Part of a small language model's weights.
Size: 9 layers, width 768, 4 heads of 128, MLP 4608 GELU, vocabulary 8192, 91.2M parameters.
Architecture: LayerNorm before each block, learned positions, no biases in attention or MLP, untied embeddings.
MLP neurons of a small language model. Each row is named by its layer, matrix (down: output weights) and neuron, and shows model dimensions 288-543. Each number is 128 + 32 x the weight over its row's rms, rounded and kept within 0 to 255. Numbers have three digits each.
After each neuron's rows, "raises" lists the tokens whose logits its output raises most directly, leaving later layers aside.

L3.down3761:179137111135119117133134160125092107175140102133150136113145115167140095150162150134084106144100103150130093108106116122119146112159110102152137167116108100077135119124081111141192137127174174095187117130131128138097132128142195113138089175035075204141173121046178155130126156180116069132093120066100144120128070097092132146109114122092149116133158160059152148145085144112144056117103123130120147203151152138114139061148157155196090120105054126093116097163104180150081136176104089087205136096111112099125130161091156097099112097155106117116145143080147077101142116127121129194104118118122167166102139143146190101079088116148092059121105233125116124178076130164165136129150073122117158152097134110151049124102104109094165134071177136124101107107110120122129158122115070
raises: " |", "i", " (", "a", "y"

L3.down2311:163158087095130068150174162142097128163179118132165132113131112137092153103099121077099124165069097126092098090147110097139157093156113101127147180174079112125120117137127113087117155101121113125173125107130135146137133139155157117131114118106057152171134141052116154121169155130160102090140135089108153140142092122127120138104103132134139128122148104068133130178130127145155091111126145116122148165132121147093122061164156112163089129133115104078157101163105200156127163158124099102177125088137167087115134135141110111059118066184132144111133145100114128096134156150109133184148114125134207216117109116134215071105049190114108063093083194077129112155118129157118143126149045124111167094094155132169082121093123151129171152078168140136091131130126137150103128133094080
raises: "-", "i", "a", "an", "s"

L3.down142:112149129071130084141165072115102074098154193138163082072076128062095106168134047105144113104149205151126141087153146100114123112165138144073118161181072118097125161125117133144133145116103118150071098147150147133101062165093116117074166128126122158034096093099137101090105195118089195156153128155107112127138082097128085090181173136007176150128108150134064079154131148106056123101141145156110114166130087105132105152120052180146157118126130173195139190114111184162127136163190169126145143126141156142132180155064136138158146102145127157042121112130185186133127107108102074128140117101136179128113185165114103140140063151133107122120154146144110150147076186129135116068131111130098154141172167130120092173144080107063120132109139099101151136131104111120118104136163123
raises: "oss", "ok", "ending", "end", "las"

L3.down433:149120109105103133219176144130144095133169160129118125151126063163131137137138160047089098139083148151111104090122126109099154053153169127133103181141087111111154138158066141098145106108101128140140110086116152118127148142157202142123110146083121156138195118040127126102130136133144097080116121115091143151177108146078122145096098111075092144110150119091141154151124121163149105135119139143100098183104121200131125066189145140168056094109110111048114078153053173146115152144087102126188161056125134104084129143080138119117122124147102133130144161077131125124130186102169090174130099105109150181183128107151189077086061174145124069100112190078124072180041108158174159113125090117103147121089122109177109169094138140138199166149187095096093115118139138138114104128154102
raises: "i", " (", "a", ",", "-"

L3.down3803:156131139121108111125143156090115083131180139191149131098129074139155129178118161075102103108127117132123147108132127110122102086166115113106113162128101117137202115129085094087164119101145110118194111118172138113129127169162198130124089207102049141136145160056137151115140145158146126117131121085068121118108098159126126133081135160085162143149157109090131143170136196155130120134112179104120131198144108151110140088185139138156092124129116140068157088157171150129099129124111085101164161102131060127113156134110121115118125082124103126125107133119172128130144154118178095224144145131143143168094120083154176089071065143137156040125086216112095121192096143168142154115148039081135175115102149091167066120119151144080170141125173131074104074107155112127134110135174088
raises: "i", "s", " District", "a", " |"

L3.down4046:132106094088127108124150155141111086173122118137094116142134102156147124133108125119129118139117070141079125048094106095102129099125103072084158172147133097123109142137135124115173156097119167102191090094087131106123178171124155110123080184101119163164158142033129160146169158124144109067133101129088159094143114127107129148096093113086114141147165103057154157146141135126167064091143160115115135197142121151127127070129138093153095136111088079084148104121096180134083136138141090109185166067151114091140109157121163109133152098176091091075160181107159088108142175093124097188116149132138146170153117135166186109122061120134099059102101200095080108194072116115162131148125062095119181079127141121141072148107133136111166153079176108148079125104106139142118114152184101
raises: "i", " District", " |", " U", " ("

L3.down1379:184146111115116113139152152118120062165153157153130147150177118145120136174145134086100141111098103140109131122092160119106089104144157120125124157187085106066104127163033097122139135119101179107179111109138131169100147158141126122133126219081111172141141181037141131132151117132151110094140098096091140079135124119122118143109046134076126104123130115090170126154112129141113115103121136102109159192161123155121101069173157095192088125121119078098144086141080166121110150151052065084153179047130118131127128139096113114137128101115151105101172158124138095122167180132145113222102116116127201146106145087139189118057106116125138035123094194118142113174078108104168120150135075086125097128117113124198082154061135159106160134117168131123078116104110106118109122139160088
raises: " District", "s", "i", ",", "a"

L3.down2439:159135063103128117165162150156076107176164120108132144143123106164099134160120096088115129133088138135100085098121115137095117080125121091143135152138101111121134104112076157128171146126106135130200074084169129159098151167169141107123094182089107143167161124034153123122129151149114135057094115109071138123148021123114113127108110119105121153152162099050160137154114099138133106070129156152128105149161113149107124051140162092149105109113134122073141092153111162184094172146117057085186147084167109073147118113107153169133113084132121104074162155075179140144156202104115085150126129145122159168169113104104201114052097111119084047139110224131130103190065078140154157161189071116100143096099162088152135163104106134098171141103177097170090098093120150099098134120150096
raises: "-", " |", "i", " (", "y"

L3.down1167:147091103137106132154176141125151104171149172125141111140162138170125151144145117110072119159120127156119133047149102099115115112117183107117080165164111130148144119109068123121154112133109141135168139111124103131133135167165154162133079112050113156166168169028183132151147128113112087079108118073072106140120125091149120124118110125095144154137157071070139105188111151128174082116095165095141143180147138156104119059147189095133103130123068104089157089141116207168113137125106045099158178079134052080155163168118124127086115107180109118091151167112160138111199141133112112164132090146122152155101118120128230163073093166126113042095106177077089095162109161111169148143130064052160104098113141104157085124075118155099186128114149137125097104082161139142105160132118118
raises: " and", "s", " (", "-", ","

L3.down1725:162110111030159196169113078115104129107112115127144136109149151099067178117150224121100141116161053182135128115114122147125142147169083126141137166138129093116101105085087173104109186146123171170109160092080119107103101120141109160113113149129110192152147136222141168181100103102089136182138143155092216140119173121063111184131150141108073107118184133109177158110106085053143093092131123095133144133113095104086101128140107157168155088125130078109151113089120106102096149045096121129132078115179114123153174099110140095164149115176160172082140130165112196124134070087166071163120092121127122068082165243173143102169132129085145123143158070153106105124086133140174135095101175157173090066153175109104158141095124137173200123095085122074126117112147128165105105122130162
raises: " Succeeded", "\n", "\n\n", "”", "bot"

L3.down4414:144145182157122097165158117089107120116099115200136137113120144133109082118122132109141145149094100149130105111132148137111151134113134058121179179203152081166133123175133111110110150116106078162148106163108106139153133155142172167163137202078141118121087110088148067049143162188115183091168123109134151116133146123168072072150150104084182093157163140119060133171105121125164089141174123160110142165183134157109113142137138156135115123125096111139110107144169138092144113090133104124125184146161094159128178109159140088101164106189085169121124149195102119140099092164131109167098133133111086109120130169121137104116189125111141134128157153117160164125114134132126152127078140059115134058160121072145136164148088127145118119117098121125114147133161072116171139183099110
raises: "ide", "ides", "a", "day", "rum"

L3.down2122:168105109119137114149152152097066117171155154112123096128136123187144095158162131081099098135076120133100135067133163143103123137147163110137072148146109116095183145145108102090148118114112125145176145096169126122131142159160188120123081139076120124147166130053157160084141129120157127060113092081102112158127109129130130124136106127101127122148168104107121153152086104150129103115119144119104122207152122183101129035173147087099093120091126117073148114153083179129085133166107109129195142058116123104105132105133133098120115092133128140099143152098149135114117207085138096171107111135140166144116144083135176111065101121125096065129101195077130069199100132141148130105141045122103150110116148093147115150100095125086203155112158061145092108087147180115085113163165068
raises: "i", " is", "a", " |", "y"

L3.down812:151081123095124138151161142143103087172143114102137155129155083172136118104152156083099091157087179142107113086128125107141157053157180144110093162176115106077130134135075133063127128118143137132173107087147145135129171144152181127107070176094084149108175110051146150131145145143113108119121109112083159129122094126103112151097117113082146116134155130076160152180144130128154087116158175103104101164141116194131128005166161101139060148139125097074154122108125153163106185141122079098109183066150096087115087154113153130141156062158094139071153146099169096107163144131173088212118073090134150172139121117158172095104106126153094065127106199113134106197049087141164107087133050108119117091125151091157107166110138141077167183129174147130093110082133176117102123122140078
raises: "i", "a", " |", " District", "-"

L3.down584:154152119091109112137143158114077075174144157125096122091108096144162146157134103104127168141094121105076122068115122163099114109136101087106143162184148115101126099158121106120173130124116139139169102065151098109166182176157144085096069138124140179143148131050120122128168153134165088107134119062085125131164082112108122156098112117114157144128194076082167173139142117177125071130126154195151113164135122189119132041134154110128103131088141102104174067170101170129093176162117081148120162081160141103137142104127128103088107145160127109045106140099150149110130121111137091164133134133120165177142138119144213104072124117115141024076112220123130081189113156125139107130163068074146150056087143098136134116114105131096139153118164115171086102120145172100115117146122098
raises: "-", "i", " |", " District", " is"

L3.down3337:157136130090136128149176153118087065169140133125142143112117100170110142165136176078099089174079113190145120115103124150150160111160161134129116156154099086043127111167087138078166162070141123136217111075094098095133169148148160083125119146132094171151145121032158128157139179170137112051075071075067167116119095124112132126081130147061112126168171114082172159146120136149129069123099161136100134173156123210127130075167167138173076142108118085133160086141103147125151168141093047134145178092132088116126185136124127096120119078168146140085150125081164117126107197105137121201121095122170189130118124128175179068087083133115093061128082207122151088206117096127140153140167047101103150117153127140124075141123113142093171116105171105133129093098184159141161150134168070
raises: " District", "i", "ul", "y", " ("

L3.down605:160103085099142132104119148084139086178166133107150138156102099149097090126130147086083096119102108128126153066097159159147117085134136117126111188176099104111157133124048108041175118114137101122198140110138117095092152159159155126171084168103137176147160110052189130118118143103163099074118112120082138089133088107084133159097128114127109119154130125095150175178119134177195097101121188160158126177175115165105142095149169105154054150094087088076149119164115183127119144134100081146175143075165093103132125142108136124103106110188120138146132147075169130119159106137155174194114113135115212145133094176120163086061119103092077050096141201115093076175061125107192142146123075068097115120099114120185100125093118156107153134116204110135116133102139175107100135130170087
raises: "a", "i", " |", "-", " ("

L3.down271:148142196130120089123109189127163121118121115107157107072127124177170127155121154116113093122144109117141133102094099140155174091193146092146116123101131076083115192160196127109115088141103107136116143126131134174171142224149130126098125130073177156128117168124145125106166151125088141147068100132117155116153186114167167124208089116062103173123146148145153105141129109197121171096065173143141129121085158147101114112200119123187080144129171088134150149174140078064134095137085165141118144143079137118107127096100072126125083128171126173128169108062100095132090102139113128178138135094097122123168163129171166152095104176132186111125102181108103145121141095165138169144096154115090088069113123141137158092078077097088130188099160136130123108141161091091101082112110124
raises: "ull", "ul", "p", "oles", "ole"

L3.down2989:225115090100143126140127146120123078174148157163151120154146084172088152160125097122120084134138158109106126066111140134083132120170101048111130130174101104139138105159094133105172134108143151160166105165161124139135151177173142092129111174074140155159152137018149150094113165158132133069133143128093132150132100150089101121152140091099141190142102105076156180175142103170165065085149157136132117191170130168103174088181166141145051111099132121073145108115080168152105144142118044114161201083142104129147141121137139114083118107178119138117132148101118132112143167123136089189165121105121183196130134117134162108050120129129098070100112209087123064180067113098134104146132070133118137148081139133183130144085092139106157145082154115138068106058094099128135110162152072
raises: "i", " |", "-", " (", "an"

L3.down1610:168113171151069096167155126141087135109139136166102156136196146154117162068144099119110138112150125123145178120172130111085080160144123115112112122138144061058173163135106101138204141118124156098127128115168108134151107077074150112136151083176141103131081116145160127140184131185180170202080070129155187078165136122162114132143160151102110100120158113144162110129145131133103110168134088113120131084073105124103121196108134119154074141124140197116152132117170117167131155094156194127190145136151117061106173119135129090147095110135158107121109166156072193145093172146160118091114142084182094111058094128175103087134067147118172126041084132139160130140201127085126116088143098111088117098200154125147155143156121100131094109085095105141139130140132080105075123092168133
raises: "unt", "ide", "uta", "ides", "ook"

L3.down4104:137121125094076140132136161126189117115157154127132112161143038125144124095128125141073118153115143141121091089160069185105085165107111088137185108141133180117120120097160191105118108163133192153180082152105117110159067112173107126137144087099150104104141134134164101128074084131175169109187117108181114091134102187152171094099133116079071151119136120133141111154167111119126101094235104098134157136095068108154105178101101184110133105136132120127152155144145103135164134173156188114145161187090138080102150073167137163153186150090140128161118182154120119137110158154133181152091084139117110119140151115087149137074100103163131138130102145105128094103103156075125090124122116106138168075161204156119088115188126156116147123143105147167094119099154082059135135106092109
raises: "ides", "ide", "id", "oci", "bi"

L3.down4218:158137158129130147113173167125090078166142091115094157163146113138135108115104134060106079141114179153119126054115119105119155089167137097138069170155085106143166114172082131084149126104148161106156149109128128125103148202161199099107128143070125185129188150049143143136148154124164104079126127125078112106127104100110092154069106144068153110162178092079146121173100143121139120143115177119118146187156127192101123077134176111169085146118132083067149089126107153148115181149115070138168141090129116111084143132105139081127154068163128088100154158093197157133148154128198123191134145109141173173117140124122176070079114121130141062121116223120135097158088108146152129121138086073112133115082151102127119150089113160088129141141160123145110131083124122119126158123149094
raises: " |", "i", "a", "-", "an"

L3.down4416:144079080166119098172123135123093079157163122119164123144140098172105107162115208105134086117094154188113123111157132144072111105143161127121107169134106095137149124169088122082156090126147129108206062101136172120130124156133178079128108188039098144160157187090143123102146141135132102062094089098082171144120138139121126126091105115128104122094116135081181130170138160144096098155142153101121163150165121176111162097157163111171072074061140106103158158161121174125145122155170087092145174091161088156144143171119107089125086074170061087126136114102167121116173159098092074189112107160171177147137093127157180090080126153111124037120098163109135113164114098147173127141125071105122110098126090105152173112113122192118150118127174159140104139109153129115156124142187115
raises: "i", "e", "a", "y", " ("

L3.down1668:138126104100150124130163182104115092179151138129141102129153126168101142137126180103077129132115145107123130081137111105097169051150150124153057183122068109110131137116103133124163139066112153124219146096127125095153139163167167148145103163113107159142168117066133177101152139118198111030091119088107155092096082088108119157119103084097122114130147094095166135153140146137138076080135175124121077209192102169124153058164156096158097118099082107109160115129128165172088164152105075101157171037120066114166135148115125150050088057176094153110173171108169136106106161115196139176147114118148196149117152107141170074078133123142133037148091207094130107135029092096126112176164055104126124074117131097180118143091156138100170137105159087125084074059136127125120136120141107
raises: "i", "li", " (", "a", "l"

L3.down3570:179090110104132101115177175108124124128149167134135088141125072162109129135146165079139092120123148147094110066136119110089143113161122123110102155142080120132151161114138127061205134103141092131203134111117141136097124158177192088113084126116118140128163100063124158129139137118162140098127137112095160114128127111105140149081098138128152137136106113080185140155123149111168081095133164112122103171155150152098107053114120101145109125108130076029106129123125156127085150153095131152185133093172109134111128081127128131130103106102077116102123141044107112109161184144122103187130091141169181171132112104141183087092125143128128054107110200130133107215084089126136139122166081102089136127124125115168098105049140109126209158114184143106090103154131110112171161159168102
raises: "i", " |", "a", "s", "an"

L3.down1778:108098096100152146132151155137124108181153112133114151121112084165107147156122116094110100140099121116068115078163106120129145081149127115126127153154117109099125160127094129109164119081138154154174114091161073139129162196131154081112091143097114147113138140056141140147152135122147092093071144084084139105120139079118137156098100128087156155127152096079137158182112150154192088113141180110121129178153132179117120075134186125152114118117116106075146097167109193156122154157130109134184170097151097119109158115146123101118125096121137090117123152085139112116141171130148106137173117124147180162116158112127160084077113154124126063125120192116133096175090126121167146140156072105094132118086118133163092155106110135100219137137186126147101100068187143109117171155153096
raises: "-", "i", " District", " |", " U"

L3.down2340:164099068072148186158174139114122094146197168109131189106161109172079129151099144115074099135096103102101107115123138110115164071142139133144128152141115085117149053137109138052127144087153146152174137108129102130118139164175132110137093165077091153148168155039165107128128155133137120083123125137083145150126080143096145152126140142097092127101129111094138214185110120192152073130137157155139149168140130142130151090134160091138072126109093094085155079107104214136119142149133073143179173079108106073122132116168079103137134086134124139112124128082197128118150165135141088197128110109117193191152153115140199092072113144149126037116079213098122137178106102136135119112120069114133104109076148082140081152097142148099164155114137061148094118039151133107132135122171118
raises: "-", " and", " (", "i", "a"

L3.down3947:171144076109130142133167144111114114147175139149140138146097107118105110137084147096078131120113110145088105092129114122080145075157174110121116152134107157074117119141106159114190138115117116123141107117136112158145141161158197111086116166101100152184174144023173147140129144164154106022115125135088158073145081087105145129100109142067119173114122119065168154149144117187105105129139155126135128166154103190140151054162139117127063144076123143054160071143098180131116138108091044101151196063122097117070158141095121135144128113159118120079135136037186111156163165107152132174142141128156149191120075117131182061092075117098080042089124218114088104207079094134151115136126079102115126123128170102147086127119109139119166139124158139139091118089125121119123122126146082
raises: "i", "-", "an", " |", "a"

L3.down2675:150127119109125133139153145152146081181169073076160128115161126118103139138104173117126124094125092162099123139167161097145143079170118124116165202192123098129119120156129150137187173104167133135164103089102159138070193144168158084153124150101089104172102146082142145085097141129150109078142127125079159081162081160109103172091170111051139132111151126123155152170132161157121088103167165122094118159135129138116119079155131130140122105097118071100100127110127146145087198151137149116147140109121073108142143141096169108122146112180107110121110127088135091071137138110144090200143129138111118154142084087112213120087043135167083057156101230121102129202085078142165075185102083113123125112089185143133108144113155147141214140112189089127091100109121080104134193157119125
raises: "i", ",", "s", "-", " and"

L3.down1179:174090134063126159155183120123100091181149136120129151113137095168106132144160144100113122148086150111127083094155095114112140065147155130131086158148099106113140102134095138074160123084122134110189093114125115167092128162175182057078116143104077138158146127052130109145145154123148077088119108093091172106152079126135160131098069113061152088141172133085150144172130164151145104132123149152093126179130125206136169036143153110206087156138141108089147091189119162127126137169098100077176129062120107141136142165132131077075105077157125126099128142101171091150175120112134104213141092131107165188106093139143187132095102122136078056127082217127119100215034121135152132106169063078106117081107131092159081128108121155076142129091167125121109130115146141120115158133167082
raises: " |", "s", "a", "i", " ("

L3.down3274:136104099097112191152142137087149086117148144165160162146140095169129162140132088122096095185095146144117098095128151087145113097161178136134117136152116108115128102111092088113171121107175139136151142107180113150156149183164150129064105126085072154164160122042165125114128106133130169071091102088097137099140096126138132154119101123109138137101130141079144170139103133144138104098100191108102140178167111180109117056138145109155076159093080092066155119104122156186116127155104071100181158101157104112127137136127127123093093073148136139147130196119126129079181184124139082155141121138125159162104100097131170097051116154127110023126130223103064078191087121117159182127134063094136102080130140125173097148104139143100175141135161126140108124139114156063111111144193126
raises: " |", "s", "-", ",", " ("

L3.down4443:186150123088131150168140142124100100186153143117134130139121064158135135165112112100087079203103102136102105064158152150105124094132099138154121144127137104067111098149092110127164139109122128173179117077145115109110148194188132133144116134126132157128166141045148100092101144155161107090105128075091135100119082155100159162088107089089180139132133104050152125154117114150134108121121147128134154199157120185090171052113125099129074101113138129058181062163115141147087164156113071121167123050153124102178180093099174148103090117168153119059138144118150097108136198110146107198125099137164178213133128138107210099084094127147121060116112203109094052206080143131173145083129077105092171128097145136146151113118122120104155203077207137193120128119141148101143167142131092
raises: "i", " |", "a", "-", ")"

L3.down1991:149143128099112086131137151109120065102153152155180133108135112133153119149162110093122133161094139133103129094165100102150114125104132130147115153201098127112109142141090110063130139111100117120192114101161139120104152149136192076074134167124081174178153119081109157111120122146128145117094179096092160126144094103130140121088117161079140163145147083048136180140089139188135138068133208194130109152151122161103149064167172115175052160131134086080123068120081145131108167170122105117125131099127100114117143072094146106105144088181122134059147130089168169098168121166114094172115160120146163197118118089140161098041110156171101066094121195100138088191140113174141152120132048113076176103105186101151103114104127151121157106127164141130145070138131126090132128137152083
raises: "i", "s", " District", " |", "-"

L3.down3633:156142121136143130140132170100102101149125109107164129138098094164121126152132107091121103139065119134127118080144106129111120128160107089133064156166104101101125077146083136106123113104158110145163124070179115147150159153140137119103091132066145148147141129053147132126127164114156093099125104118061132153115060093088116163127101118102101167130161100082165148154154129134180048106144152155125132169126146172086161084143174100163084116105060091056131078148102180172124128181130083093193151064139125107116135168108102129086127091158121158092139136090155130120152184091145121202147123116129216144145137135124213080086091134094098056100108255121122068187058128158161142106124092117089157117104126105178117155099123165097141137137163116162070126099119120134107140126162090
raises: "i", "-", " (", " |", " District"

L3.down1816:159102135102139123131159091084079105147157124153119141161125126134125142127125069137136124135071079146121079093133119158096161100142141097134083176133095102098105140140125133159107100155122139097187088116104066168138145159146181105078079098044118118155182117019182143140141136162178109092134088114088091104158086112104183145088120135073164106137165072062150117153104151165126094107136192138076096181165123185120142041118128115135120122104123147099131067124101159138121125159117116123146143085160079143107139149113150061120136093171166099121147140132197109124116133109078151159137111108127143217102139095227201136124064134117083050097092183135095064193098133110176205150166076061139167187087121079157115169055094120068156120086177097157094144104135129127117163173180086
raises: "an", " |", "t", " District", "er"

L3.down238:149141138093154129172183185115106118148186118164147113121103129158139114116097152122101113107085143127096094110088114142065135097166123132148111172118138139088105141100089138069139139084157106136219124130118141102137149197151173093129095155117068169150143183074102118152147149175116109096115110074090152111106048173106135163073104126113118142105150100089144170159125123182165053117108140120124171185129104129129147071163166116107079114122089092099153069197110193104093165131106078115153142086138130113157154128147151081084130055140117133101077159103160059093204140140128134222131129129132184197136130115120188071112088142163124033099098234116132106194085152147151121082121088085107161131114126107121086114127137134132139146137161113143059074129122168143130167154122114
raises: "i", "a", " District", "ice", ","

L3.down633:190130147091082103152123143112122060159152111150163095143095091172143131118094118129101174149093141135133103054112154118094144110153170111102114204162098116130109131163063140108157123096116130112192107081160151146140156147201182101090107182103119170157173131037142167132098098114092072102125096092100139110149098105148128134160128133130171117150098110081135184135127110147088065131093193162103126148134153124106158054128166146180109149133133117100143126177118188126143168180120083077190124099167115136147108153104127106065106099121087136145122159124127111110153158080096088241125086125139190191118149115133180096105095123154150045083115217115108109183072166137152119159145089096130141096067149086143073154120104116072171138141189100120071124096089081181111130115118134
raises: "i", " (", "an", ",", " and"

L3.down1543:163124075093134147146153160078087104136166121130105135142141091168113128122153158058112098167116090141122137102096110120108153087148104113116109168169122094107136115148091116105144124102164170148161135062116114121119152112152221109087122113074119146132176134043144145076085148124147132075113131099081106140133107134140152143127111148123127156150138138080171158186138108138157102122124155150117104177119124147130161057206169111143058124097097109072174065134089210140134113149122057119174126055127122112097099152164165114121132088164082149118134148106143082135146200105136092177133125097133169202122123078152131097080114138118107042174092160110113063187060147154157133103090037091120138134124143117150093170102116161092175152077145049117129126074140139108155140155158074
raises: "i", " |", "a", " U", " is"

L3.down135:076119117091122116160104085130126101150112163119166162072162137099169129131078172114136098155070124128129194173150080163171168152083142186124119073139096152122103061144135132125123133082102129107072136128173103143082128085096067112087086148152127079124100146166156158093137126118082106112146147122115115135157172145108110142153160110134119107101096136160126098135189148126137121108139088113087060133120156162118095145149118150127154158142064153129144103135084122112183103088157105074049117081152101139171135099111143090068088088126115162157129085206161171161141189115154079131145148194166176105127096130075123113154142147141085132182096132147110067083054072083070157114107103133150154093155110159116128144133140141114103122195077112126074155168177113112131114159175109
raises: "th", "ression", "let", "ri", "lo"

L3.down4519:148138113128163113140148181107078099163168108137157132139154117149123115144081100083112134113085145167097097094127175130123148099165134134130115188165082111090147121159084149098163134069117148120199121083158141141114148169141188082123102173054127153109177129048175154102148171131157114096128127110088168134124108078103161112094137131117120093164154117083126158149127145163158102137155179121095110150139123158114123056155174086113120121113118115104149080160097236156086140144122102097171153057151064113126152132151124122043099064135127114113141123092191080119153149127122087190163110100161197179090123124143168088084111080117089069082114250136132078159067157138149129138164071106082182135115164116156128155067095132075204116136165101125104105093141124136106161144132068
raises: " |", "i", "a", "-", " District"

L3.down2624:108160093108135143145161165112096130189148135114127132144155073156113106131148099132130122131096121150134148078114069109138118119149146135170120164174127098116120137153111119108176127123122159129159091089157127137103104139144178112145112205071086156117137131036167139113153180146122136077100118134067139112136088101089150122108122140128098122148153114066162153175102122125165079155111182134141101196160116179097163075146201104103105132119089104094114129150129191140105150164136075075201169076162108119153174123120134091118066098154120107094142121092171121120151186082181110198116111132123168139143121144126147123058095140122127046088087180125124087189117162118150141116129073132114142117132133135175094158077099139110143111125154168110078126091121132139128126147147072
raises: "i", "an", " |", "a", "-"

L3.down227:215125182137137121162135161118099145164112104146134132131170086108140087126151158112160119046153048110100096144065138099113170119114140096164113152144180114134088157162123131183127157112144152091111121164131106089129081151078121113155098134112166079148118086125064153146086164056172108112149114141119116146107101097121135151102105164104134087123173112134180198119102156168127111097120117059102109164132141162142110101127118114089077168107134134198121184173068091137098141123091146105211095130125092131166118142164125111135168137149155093167131150096103188088062088136080105116138120107195189152131189142160125142093133133135101117086092171141109089146119155146176142111115131175120182139100129106178051149137060140147092078125108065104104118100132133162146087148119108
raises: "ence", " Part", "nai", "ent", " campaign"

L3.down3092:157117105089158153110153103133060108167161124127146101134089045194117119155120133109097141099106087165099117129148111134111165118131136113137137183143088106108123142124104116086164138084101155086167122101148125133092136151166199093101106163067104166156184111019144137101107167117176113101126126106081129101152069138103126137096117142079138124140169100077174168152139125178146072122165129150089132173165143175107143045136162106157074149150100114068116118111099151177120183158134040114149142095115093089116160121122117087120114098140133109093111162114125098115168154117133107203102126121144216167138123140132216086091084144129114051099091204108134021204096149151168136129141062134095130091122151082204134160111132107087198129123184122166109112100142128125110141102156095
raises: " (", "-", " |", "i", "y"

L3.down2235:188095132085083140137133156081150088156158134105163147102090104182113104139139143102103122140076115116107158082159122125137104082161148094147114102160109113124155117120103083064150103149123121152227112090152114121143110165135157088084071140090094163135166126055128154115140154144183080079116104099087153122141081107127100140115127140101153122112108111060164116181112123189165109123140161123119097238136135146134161086156176133151083141091105110090094104156142158161116104168102070117155149079152113114094122137162122111121083109164128104113135166089171079089174151154108098209108136120134152165128108113122205088056088136110112049130110227169121107179059150137130107155132012129071176074098103117137076133097156144131172167100149134134097127094106131107156132112164083
raises: "i", " |", " District", " U", " ("

L3.down4:162085104096173128141159153125072096146152136116133106132124110116082123147135138108108115145120139087111121093127143117108132098141140101148107149140115110071112126164098156133186084092124142154172053082132109110143156194143133142118110177093129182139156155029158151147125111143132052113150105063095131118126109127120142162126117118092130101145166096033180160164149132164183082122161195154132122212170133143165152079152173091131084092137091089107111084149100206126122133136128051102196186080132103117144131143116132076119122107145123116104137114080175124122152160071173096162143123102107138180115118105154219112095107104126122057099083226090142037187098156138151095139129097090158203091092145112143102126069120181098183140133141094152082090136111140128132141127144102
raises: "i", " District", "-", " |", ","

L3.down1369:173144096119126125135138153134118046179143101148152120154132088141117117128124151086094128151126164157130162120110150130095121051141131098130137211131100102115072080151093168092124157139109132124134086137137188105146170150112148103118119173047099139122157164079139132086153100126141115090095113122095166156166109115076122135150080137088077128126190104085149152165122114134141078112136154124117091150178117143146164100141235118168141134086103092097148112119100194116113167119128092127183188091155149124118131123090136119060092115149158119119164155158158088135150194087156077171138119104152155158123131075110166105013130145130104042083071173099082093137092081110208166120141098110141164118084115137155093113071063129131173144092163111143048097114159109126139103148110079
raises: "i", "an", "a", "-", "y"

L3.down2306:093120091160125174179171191143179103092151103082099103175128162089143141153069123125127086128106181118156120092110161125135122062133106154086067159088183164115111107203097108136135137117152145138114120111147113120174101087106091114108114122151129161147158172163151143117128145125087107134149166123137214152125106090072080108148108147122109177120194144124199203126099083198079089160126123153171119158180160073179176021100075081105133151145106149105020082087090121067089129129098106121152155113138128096142125127167125155130135120135159137082125099095094194133119160100059098175148143104143128158142146101190133132151107101124140121145134074142106123172113112133156163090118172124096079092091166140108100202112127140073075159081154066161111135139082150144122128096125141
raises: " have", " operate", " are", " include", " remain"

L3.down2852:150117119127144136187163119118112124189160142137131149111149054135100147124099106128087112155108115120134107069137098126143116060136158133155137183145117076076142146166058119145116124160164128138182111096124062140139171174115196131103134137099102168192142137056179113152178126165164090052131117073087174109150123114113160129117093136099107080141155095065165174172163141156108121110106121151131137198166129175095140043175187093157091144120114098040132071150111207161140116144121103159174171044158098100128122156112112082087144080136127107118075139067132109120107162109123105157107118103115191180159135086135173132095081129145112079080121185095121044182029159149183182166145104115102117105085129100165125164099103153100160108145177109137119129104115157102127144134161123
raises: "a", "i", "-", "gn", " ("